MLP neurons of a small language model. Each row is named by its layer, matrix (up: input weights) and neuron, and shows model dimensions 128-255. Each number is 128 + 24 x the weight over its row's rms, rounded and kept within 0 to 255.
After each neuron's rows, "fires in" lists the words (lower case) most often at its 100 highest values on Wikipedia text that the model never trained on.

L9.up1108 [ 99 157 134 176 144 142 144  94 104 159 109 152 138 121 137 149 135 111 159 129 103 108 169 124  67 139 112 110  97 144 124 117 148 163 122 113 122 143  97 135 119 131 147 141 110 141 153 130 124 151 134 132 108 120 133 151 142 105 149 157 145 123 130 135 174 138 101 160 139 110 110 117 141 138 123 195 137 131 143 124  90 151  98 150 105 150 135 137 112 116 113 149 140 135  73 151 109 153 129 163 147 121 120 159 129 105 153 120 114 130 102 160 144 138 128 111 116 140 143 170 134 150 144 118 126 170 134 143]
fires in: "medal", "appearances", "place", "player", "qualifying", "winners"

L8.up638 [148 153  89 110 109 101 101 154 121 107 102 122 134 122 139 150 117 134 130 128 132 150 159 106  87 117 105  93 121 130 107 126 118 157 120 162 131 143  74 112 113 144 111 123 111 112 113 150 131 115 119 136 140 132 142 143 128 163 133 175 116 171 139 148  92 117 111 112 118 123 116  69 152 147  96 118 122 146 163 144 104 136 134 115 126 108  79 139 164 138 120  97 110 128 170 118  95 150 119 186 161 130 126 123 108 138 135  78 160  93 119 144 120 158 153 108 121 136  82 169 163 112 134 140 185 169  65 124]
fires in: "is", "are", "was"

L7.up560 [153 145 116 100 154 162 127 158 118 116 168 140 152 102 116 108 140 137 142 118 137  71 139 143 121 171 121 143 125 100 116 188 121 133 153  98 125 137 145 127 115 130 162 133 204 105 174 153 116 111 140 134 119 115 108 115 176 131 119 124 135 108 160 117  98 101 107 128  76 141 153 135 149 127 132 120 128 131 145 191 105 148 130 116  86  87 106 103  71 158 133 142 108 134 140 109 135 125 142 156 115 136  92 147 164 111 122 133 108 113 114 138 151 102 123 136 141 119 126 116 117 119 123 164 133 138  93 100]
fires in: "on", "in"

L5.up1 [119 144 103 131 120 147 107  94 140 138 139 143 172 163  84 161 125 178 113  99 145 109 131 118 144 111 128 170 160 142 103 169 107 118 118 116 111 132  88 139 144 138  98 112 151 109 169 111 136  87 122 101 130 125 111 157 104 154 114 157 136 132 114 117 138  68 100 125 109 117 152 124 150 142 109  99 121 147 116 164 143 131 153 140 114 102 147 151  99 143 105 126 130 119 129 116 118  98  97 126  79  96 110 134 167 132 135  87  83 147 144  91 116 158 109 149  96 137 120 146  93 103 169 125 135  88  73 129]
fires in: "of", "had", "vice", "federico"

L4.up728 [146 105 129 116 149 119 137 112 124 153 129 143 119 102 138 119 132 107 135 108 143 149 131 138 137 150 135 150 175 140  83 177 131 123  91 109 113 123 225  98 119 135 122 113 124 175 113 167 123 117 163 127  84  80 129 142 175  80 131 157 105  85 153 140 150 121 112  94  78 118  72  70 129  74  94 120  97 102 124 110 140 178 120 193 117 142 141 134 157 125 166  68  75  98 133 117 145 131 115  98 133 139 128 138 157 126 125 127  94 115 150 118 118 111 100 129 148 118 152 116 148  87 132 163 110 157 115 138]
fires in: "not", "only", "just", "without", "throughout", "still"

L7.up989 [128 119 164 178 130 134 156 125 121 162 132 146 131 131 158 149 139 113  84 102 118 121 105 162 113 115 141 130 105 122 187 157 113 122 105 180 137  91 121 105  93 141 109 168 132 144 128 166 131 125 158 105  99  92 120 136 134 127 124 110  95 183 149 142 112 145 143  79 149 117 105 180 122 100 127 142 147  77 112 106 121 143  89 128 157 135 141  94 140 142 142  97 104  94 126 123 102 124 169 151 139  97 119 154 148 118 189  89 118  73  85 133 140 129 139 130 133  82 110 148 177 111 107 149 155 162 126 122]
fires in: "and", "also", "thus", "including"

L7.up1043 [162 163 120  93 136 155  97 123 109 133 120 132 126  92 100 146  84 147 125 122 129 125 121  89 128 147 122 113 124 110 105 140 165 105 127 124 124 131  98 129 137 129 191 166 108 136 102 143  99  85 160 179 127 156 117 144 130  66  94 110  99 110 142  87 115  92 114 149  96 101 127 119 168 127  94 123 117 126 132 150 107 165 117  90 141 125 123 128 156 146 151 121 147 127 137 132 171 113 109 125 111 118 104 125 142 123  84 109  50 101 114 173 120 138 131 132 216 170 137 146 110 155  90 142  92 169 135 139]
fires in: "other", "four", "some", "each", "two", "star"

L9.up1021 [125 116  88 161 123 112  83  92  97 151 128 142 129 133 142  97 119 100 140 131 108 130 137 133 123  86 105 142 122 107 148 110 107 120 140 149 122 112 140 122 175 135 133 128 118  43 115 127  88 182 161 113 126 145 104  91 126 174 129  71 135 125 121 133 178 125 124 148 143 150 111 156 122 124 142 138 128 135  87 102 108 124 115  82 166 135 125 125 115 154 138 133 169 133 125 118 146 117 153 121 138 161  72 170 113 161  99 122 127 101 110 142 150  79 149 169 147  77  97 127 140 130 124 158 120 164  81 161]
fires in: "in", "out"

L4.up974 [112 180 130 152 122  89 105 117 146 153 156 143 157 104 188 151 148 131 126 121 166 157 127  89 114  95 133 141 133 136 118 128  89 100 142  96 139 126 155 120 167 116 131  99 123 117 125 117 115 116 132 119 105 101  99 123 171 133 129 116 156 142 149  98 135 154 100 141 155 124 146 140 118 112 143 138 109 124 111 117 137 147 127 143 167 107 158  94 122 132 152 131 152 118 157 132 104 112 145 136 143 106 161 102 111 138 105  88 131 102 125 116 135 143 126 124 137 125 127 137 110 134 121 131 148 142 116 131]
fires in: "of", "joined"

L9.up691 [136 164 152 155 158 122 118 166 116 131 116 126 160 107  95 115 113 161 130 146 128 163 164  93 133 112 120 147 129 125 114 146 113 146 122 157 141 120 113 162  97 143 148 113 102 154 145 139 121  79 104 162 164 139 113 151 128 109 121 120 117 128 106 110 113 110 130 102 110 118 114 105 139 139 129 124 110 103 120 149 130 108 114 124  88 103 121  92 160 176 131 116 155 134 178 138 140 112 107 109 106 128  92 124 112  91  91 140 109 172  69 149 148 126  79 168 104 126 153 177  96 112 127 147  98 125 159 126]
fires in: "in", "culture"

L5.up1137 [ 98 119  99 137  92 165 144 114 114 125  92  99 123 112  95 142 134 136 104 137 142 130 152 133 149 130 178  96 109 121 130 169 106 122 119 127  92 175 120 122 172 170 147 123 114 146 188 186 130 115 149 124 117 178 126 142 132 128 138 151 138 115  93 118 131 123 135 146 133 137 150 133 113 105 164  76 149 139  97 136 127 110  84 182 140 143 147 139 183 117 140 104 119  91  82 145 131 117 145 129 145 124 127 121 136 166 105 126  77 104 123  97 101 111 112 174 123 103 125 107 124 142 134 103 113 153 100  93]
fires in: "there", "illinois", "these", "television", "technical", "then"

L4.up343 [130 148 107 138 125 148 136 117 149 129 126 132 117 179 113 125 146 123 135 147 110 125 170 109 147 126  63 157 145 117 116 146 160 122 182 127 114 117 153 148 103  69 122 116 165 115 146 160 180 127 146 114 139 127 110 148 125 123 121  78 104 119 140 146 144 114  85 126 120  79  66  99 115 142 129 111 160 126  98 132  93 162 109 115 128 146 131 103 108 130 125 105  95 112 143 129 155 101 143 125 109 121 114 138 163 108 118 151  96 136 138  95 124 148 161 132 148 122 138 125 101 153 123 131 121 128 102 151]
fires in: "of", "labour", "were", "average", "had", "age"

L9.up872 [140 136 100 127 119 114  76 135 107  96 163  97 135  85 127 129 115 134 112 111 102 165  98 163 151 136 138 148 145  90 153 127  89 168 122 162  98 130 130 111 129 115 101  98 117  96 138 159 100 122  84 111 152 126 112 159 126  98 115 137 175 101 159 146 139 120 125 119 139 106 147 145 174 170  99 129 142 138 109 105 118 135 133  96 172 133 136 170 108 155 156 101 161 125 144 117 138 121 148 124  93 142 176 159 113 138 165 131 149 172 132  83 100 114 120 157 121 155  81 172 137  94 145 107 128 132  94 134]
fires in: "in", "to", "at", "rather"

L9.up633 [136 131 156 118 141 174 159 120 161 129 100  96 102 120 141 113 113 149  89  92 126 124 129 137 117 137 110 118 188 131 141 143  90 150 131 103 144 113 163 150  82 142 114 119 119 128 112 103 114 131 125 137 139 118 132 166  89 119 155 172 137 136 136 130 151 134 136 123 137 115 135 173 117 154 154 123 120 167 133 103  81  94 113  98 148  94 130 150 118 124 163 146 151 132 147 127 104 136 124 143 146 108 126 104 144 147  97  95 106 141 106 145 111 136 122  62 119  86 130 130 151 125 112 103 117 121 139 118]
fires in: "as", "named", "signed", "called", "elected", "designed"

L6.up451 [150  99 144 116 135 137  98 137 143 133 132 132 132 116 137 114 166 118 127 168 161 112 106 137 150  89 113 137 111 118  80 133 150 124 133 155 102 129 120 147 130 100  86 127 126 144 127 126 147  91 141  97 148 153 117 106 136 145 162 104 157 128 154 120  68 146 173 120 120 134 132 109  93 106 107 129 139 142 149  86 108 114 110 109 109 145  93  57 161 100 156  83 135 105 177  92 130 119 153 121 136 168  96  97 120 154 138  82 135 118 134 146 136 136 124 103 125 145 137 168 116 132  94 108 144 111 128 143]
fires in: "of", "popular", "louisiana", "christian", "marshall"

L7.up470 [157  97 166 113 138 137 144 165 120 169  97 179  99 117 134 122 103 141  80 125  71 139  93 149 101 126  56 125  95 110 139 192 129 101 123 139 144 164 126 138 142 107 133 143 139 105 176  95 126 141 135 128 127 105 133 121 141 148 142 159  94  78 112  88 122 115 152 113 130 110 133 108 102 148 143 153 153 181 131  85 115 110 147 130 121 121 153  77 146 168 142 144 120 137 159  99  92 114 126 131 149 112 136 169 104 187 111  83 108 116 133  73 115 152 121 120 154 121 143 119 139  99 163 123 102 125 168 129]
fires in: "to", "and", "as", "after"

L7.up572 [108 131 145 129 143 177 113 115 121 152  85 113  90 141 130  95 141 105 128 158 137 110 142 159 129  95  99 146 125 111 110 163 125  88 141 152 111 138 113 134 156 150 117 113 148 113 142 125 159 197  74 142 149 148 135 113 119 139 102 125 183 137 142 140 155 103 112 140 135 174 118 120  92 160  99 143 142 147 106 136 126 131 137  95 127 159 118 102 173 121 131 127 146 100 166 139 145  98 147  99 148  83 119  99 100 120  57 107 109 131 152  96 102 155 179 185 135 132 159 117 103 148 124 135 120 133 145 136]
fires in: "of", "catalan", "female", "cochinillo"

L5.up81 [129  93 176 140 125  91 102 146  98 145 154 142 116 138 130  97 132 151 130 124 113  89 123 159 150 153 111 123 163 127 114  83 134 137 126 113 126 142 135 149 144 152 104 146 100 169 121 151 123  82 121 124 133 148 162 103 143 117 124 150 116 122 109 117 118 107 131 110 140 146 154  83 123 105  92 143  95  90 134 146 143 127 124 148 108 113 125 106 106 157 126 104  87 180 140  95 121 136 149  98 140  72 106 167 115 120 116 108 128 119 144 106 118 147 120  62 158 156 127 151 112  90 123 113 112 130 176  86]
fires in: "may", "would", "were", "must", "could", "being"

L5.up225 [129 168 142 103 121 103 159 157 153 136 105 108 124 115 149 132 157 134 148 135 138 146 103 137 126 104 148 126 157 102 107 184 155 108 177 120 123 137  99  75 118 124  92 122 108  95 100 119 114  92 148 109 101 140 140  83 142 108 143 156 123 164  99 151  99  44 117  96  89 121 125 134 165 108 149 171 116 128  99  69 135 118 164 119 108 122 157 126 147 131 120 156 126 109  88 117 145 112  96 107 141 132 173 105 142 137 136 129 139 129 124 125 109 106 126 140  89 129 147 174 161 123 121 145 119 157 130 141]
fires in: "s", "woman", "written", "daewoo", "football", "writing"

L9.up1071 [148 108 121 124 112  92 141 144 122 162 119 159 129 170 139 138 100 121  95 143 148 119 122 130 131 170 141 115 134 111  80 145 152 154 141 130 117  97 131 120 111 152 112 119 157 187 135 129 125 126 111  85 117 144 153 115 145 146 128 121 149 159 185 144 131 123 100 141 119 150 120 152 123 152 155 137 119 133 127 143  99 102 131 112 145 122 163 138 132 139  99 106  70 150 118  88 135 133 119 118 114 101 138 110 177 107 140  66 128 175 100 139 174 173 167 124 120 145 141 123 120 128 136 135 147 127 129 153]
fires in: "on", "day", "early", "season", "during"

L4.up643 [109 133 150 144 113 180 118 103 116 159 147 152 122 154 111 123 104 129  90 170 133 127 151 113 116 105 134  78 136 107 163 143 112 122 145 167 115  74 117 124 159 146  87 137 171  79 116 110  99 117 163 137 141 139  90 123 106 157 147 173  95 133 129 107 148 123 140 118  61 102 121  64 134 107 129 122 128 107 131  53 135 115 125 170 105  91 172  98 120 130 128 118 149 162 128  97 144 100 152 113 135 180 119 147 146 107 139 109 103 168 128 158  99 105 143 122 136 127 156 149 173 179 107  95  93 117 140 106]
fires in: "some", "other", "any", "does", "provides"

L8.up1009 [162 153 171 155 157 148 129  93  94  92 119 146 127 147 127 103 149 154 118 128 169 128 141 144 125 149 157 157 145  99 132 119 108 120 130 142 132 120 106 168 104  99 106  80 145  99 103 106 126 127 103 158  79 129  63 146 107 140 140 109 167  75 125 134 126 106 149 134  88 111 121 125 183 100 155 150 132 105 167 118 157 108 125 110 156 150 113 123 116 139 108  98 111  77 149 130  75 158 110 149 130 123 146 118 158 163 120 153 177 138 105 168  96 119 143 125 148 154 110 177 127 160 108 147 112 162 107 142]
fires in: "of", "new", "civil"

L9.up624 [125 113 128 157 137 132 125 112 116 114 166 124 130 133 141 105 119 103 146 140 112 107  68 151 140 149 112 143 132 119 145 111 113 132  91 127 144  63 186 128 138 162 171 116 171 154  97 119 116 153 148 167 113 157 132 164 148 143 116 108 129 105 111 113  73 128 137 104 144 146 129 103 141 136 149 137 113 123 155 140 159 130 137 142 134 140 129 141 108 145  88 137 174 128 143 122 124  89 125 130 114 102 123 105 128 144 145 122 146  77 121 112 128 132  64 111 137 112 138 147 134 166 107 113  90 149 117 160]
fires in: "a", "of", "image", "for"

L5.up1124 [149  96  95 149 118 148  92  91  83 122 112 118 158 108 103 125 133 156 159 120 133 133 116 148 110 157 125 143 143 134 109 131  95 115 127 174 107 146 138 143 122 171 165 111  91 163  93 131 155 178 140 127 136 129 116 137 133 168  87  96 143 146 131  92 183 130 119 172 152 128  57 106 130 176 171 111 106 153 131  91 126 176 133 118 120 141 132 137 110 130 106  95 137 122 106 182  69 119 132 122 118 167 143 127 117 114 139 109 125 120 138 114 116 157 160 147 163  99 165 106 112 108  92 152 125 136 133 137]
fires in: "july", "january", "justice", "february", "march"

L7.up739 [162  98 166 105 171  95  89 155 103 164 157 113 118 151 130 129 128  93 155 132  86 141 148 142 137 133 128 115 125 119 132 117 129  99 118 128 121 109 116 140 113 116 138 139 128 137 127 100 127  84 122  77 170 126 135 130 107 133 123 106 141 131 118 148 122 138 114 135  95  91 119 131 142 125 182 127 105 135 113  96 142  98 152 103 123 141 129 179 148 140 126 130 159 158 178 128 142 120 122 147 124 120 112 127 128 122 128 103  68  89 132 153 137  95 161 115 137 169 175 121  87 134 137  94 150 156 168 144]
fires in: "and", "catalan"

L4.up361 [122 181 103 152 110 141 133 123 125 156 110  88 116 172  98 135 105  68 139 106 126 136 106 123  80 152  95 116 171 145 114 102 149 132  74 131 131 130  84  85 101 127 170 154 109 159  90 112 136 147 121 142 147 159  98 170 112 111 153 104 129 131 169 129 120  74 163 132 140 114 113 128 131 129 163 183 168 160 178 128 150 113 147  96 128 108 116 153 120 129 171 146  93 103 119 147 104 160 112  95  92 133 126 107 102 143 113 145 133 136 134 101 144 136 118 159 150 135 148 104  97 118 152 106 112 107  63 161]
fires in: "member", "members", "bruin", "painter", "railroad", "jurisdiction"

L8.up261 [133 148 113 176 110 158 180  90  88 159 151  98 114 158 159 146 128 147  90 121 137  80 147 174 131 104 117  91 118 141 135 144 144 119 134 109 113 150 100 119 133 131 108 107 140 128 130 163 151 128 136 122 164 127  90 115 109 149  88 122 185 150 119 138 131 167 146  99 103 125 101  70 106 101 143 141 131 130 108  91 117 135  88 106 209 141 122  95 123 103 136 126 144 116 116 106 115 149 115 165 111 137 122 100 116 134 127 110 116 143 166 120 118 111 135 163 117 154 140 143 137 122 136 126  94  80 130 107]
fires in: "at"

L4.up143 [ 97  96 140 106 108 102  96 112 143 114 126 168 142 125 113 147 115 151 128 114 127 124 117 166  98 116 104 159 157 134 135 153 163 137 130 150 118 131 120 109 167 127 127 104  78 168 123 167 104 126 177  89 112 139 112  98 121 141 114 125 124 181 123 122 138 135 157 126 150 159 116  92  86 141  93 106 115 109 120 184 107 102 142 121 138 156 119 127 134 138 121 118 121 124  90 121 142  95 156 103 148 131 154 116  79 115 119 162 127 177  85 155 176 112 106  98 167  96 123 125 182  97 115 116 128  83  94 139]
fires in: "were", "would", "was", "worked", "puerto", "served"

L5.up947 [159  89 141 148 132 105 129  94  98 140 122 138 166 104 134 149 136 130 134 129  93 137 112 122 134 153 112 134 133 131 142 146 157 105 189 104 124  86 119 153 123 130  99 102 127 141 138 134 129 103 151 170 128 115 156 119 131 123 119  84 153  97 101 170 142 116 126  98 126 122 140 144  99 103  90 132 147  46 100 148 138 173 119 191 114 118 133 139 145 142 184  97 140 147 144 162 133 111 139 140 106 113  55 135  91 129 111 120 140 127 178 125 126  96 143 138 134 125 102 160  93 108 109 149 149 158 142 118]
fires in: "not", "noted", "ontario", "m", "exchange", "notes"

L4.up314 [166 114 150 109 103 148 137  93 127 107 116 149 119 103 128 140 198 144 127 141 168 143  80 155 170 162 118 108 159 132 170 143 132 133  87 133 146 154 127 118 116 146 134 124  82 125 107  91 127 101 168 117  69  94  94 102 132 116 139 107 138 123 158 125 113  86 148 163 131 181  84 168 107 144 133 123  79 128 101 120 153 138 158 136 150 161 129 155 129 153 126 118 127 103 109 162 144  79 142 120 129 109 162 131 130 103 119 110 118 135 147 118 110 152 108 160 110 157 130 160 140 160 155 124 163 176 142 128]
fires in: "february", "july", "september", "january", "puerto"

L4.up715 [138 150 118 169 128 129 137 140 143 121 145 169 112 132 103 120 122 105  80 113 108 105 176 143 127  89 103 120 175 133 161 120 131 139 102 128 126 108 113  92 127 140 139 145 137  97 116  98 133 101 108 117 164 141  96 120 140 111 130 133 194 121 127 153 118  97 184 146 158 113 169 120 130  99 144 105 146 181 118 134 119 145 111  65 154 163  93 169 123 144 141  90 141 116 149 110 101  99 134 169 132 125 169 153 111 108 141 134 127 150  71  91 136 125 131 160 143 117 134 117 134  88 114 189 126 133 122 164]
fires in: "at", "attended", "ivan", "attorney", "college"

L4.up1266 [173 126 123 144 134 131 125 132 122 110 112 117 140 166 101 140 135 157  52 132 185  87 158 126 160 140 168 168 149 137 169 153 160 130 143 122 158  87 100 112 108 129 124 133 127 101  76 126 149 118  82 129 127 153  97 150 106 185 149 114 139  85 138 113 110 188 135 125 132 102 139 149 166 116 137 157 174 116 130 102 135 109 115  96 127  93 126  89 114 134 133 134 111 104 114 176 150 112 136 117 163 103 108 138 117 153 117 126 144 132 166  98 163 151 149 106 130 118 113 122 123  96 165 147  98 112 179 154]
fires in: "after", "before", "for", "if"

L4.up778 [113 105 153 133 131 137 108 116 117 103 154 150 117 141 141 100 104 104 108 124 140  95 118 142 116 103 119 119 148 132 124 138  92 129 109 135 153 132 140 145  96 191 148  87 100  98 116  93 133 108 119  83 164 108 150 153 128 108 138 118 124 129 125 148  88 138 135 118  88 131 148 147 129 150 114 112 154 140 144 154 155 126  85 141 125 134  81 152 127  77 143 141  76 121 122  94  92 115 126 108  88 136 111 139 147 133 148  97  98 143 124 163 127 116 146 139 139 132 141 155 135 127 136 164 108 125 134 135]
fires in: "of", "red", "than"

L6.up705 [168 128 129 119 108 196 100 128 133 168 149 146 113 161 149 157 135 123 102 177 140 121 136 163 157 109 104 120 125 129 175 112 107 162 157  91 135 132  89 133 141 117  71 169  75 133 103 181 134 133 120 114 150 102  97 101 138 136 122 148 161 172 161 134 115  92 135 113 124 132 137  95 103 133 125 104 144 180  94 119 122 169 107 138 150 151 123 136 140 121 175 125 147 135 103 144 119 134 147 135 132 103 133 129 106 115 109 178 140  96 105 113 107 158 123  60 163 145 125 118 133 112 116 131 140 156 141 122]
fires in: "as", "vice", "chairman", "deputy", "is"

L8.up4 [101 105 180 114 147 150 143  97 177 116 155 125 131 120 158 103 113 101  95 146 141 153 139 130 147 186 133 125 141 135 137 100 120 118 106 155 142 135 120 136 116 135 128 117  58 148 120  83  88 179 135 112 101 154 123 159 157 128 122 112  84 146 164 126 134 130 118 129  99 144 123  85 146 126 128 125 141 134 119  90 106 114 106 174 117  97 136 161 150 139  96 126 169 124 136 131 131  73 145 173 120 125  76 140 141 106 115 125 123 116 125 103 141 143 116 113 110 127 132 128 132 166 133 141 160 154 105 104]
fires in: "february", "january", "november", "may", "october", "march"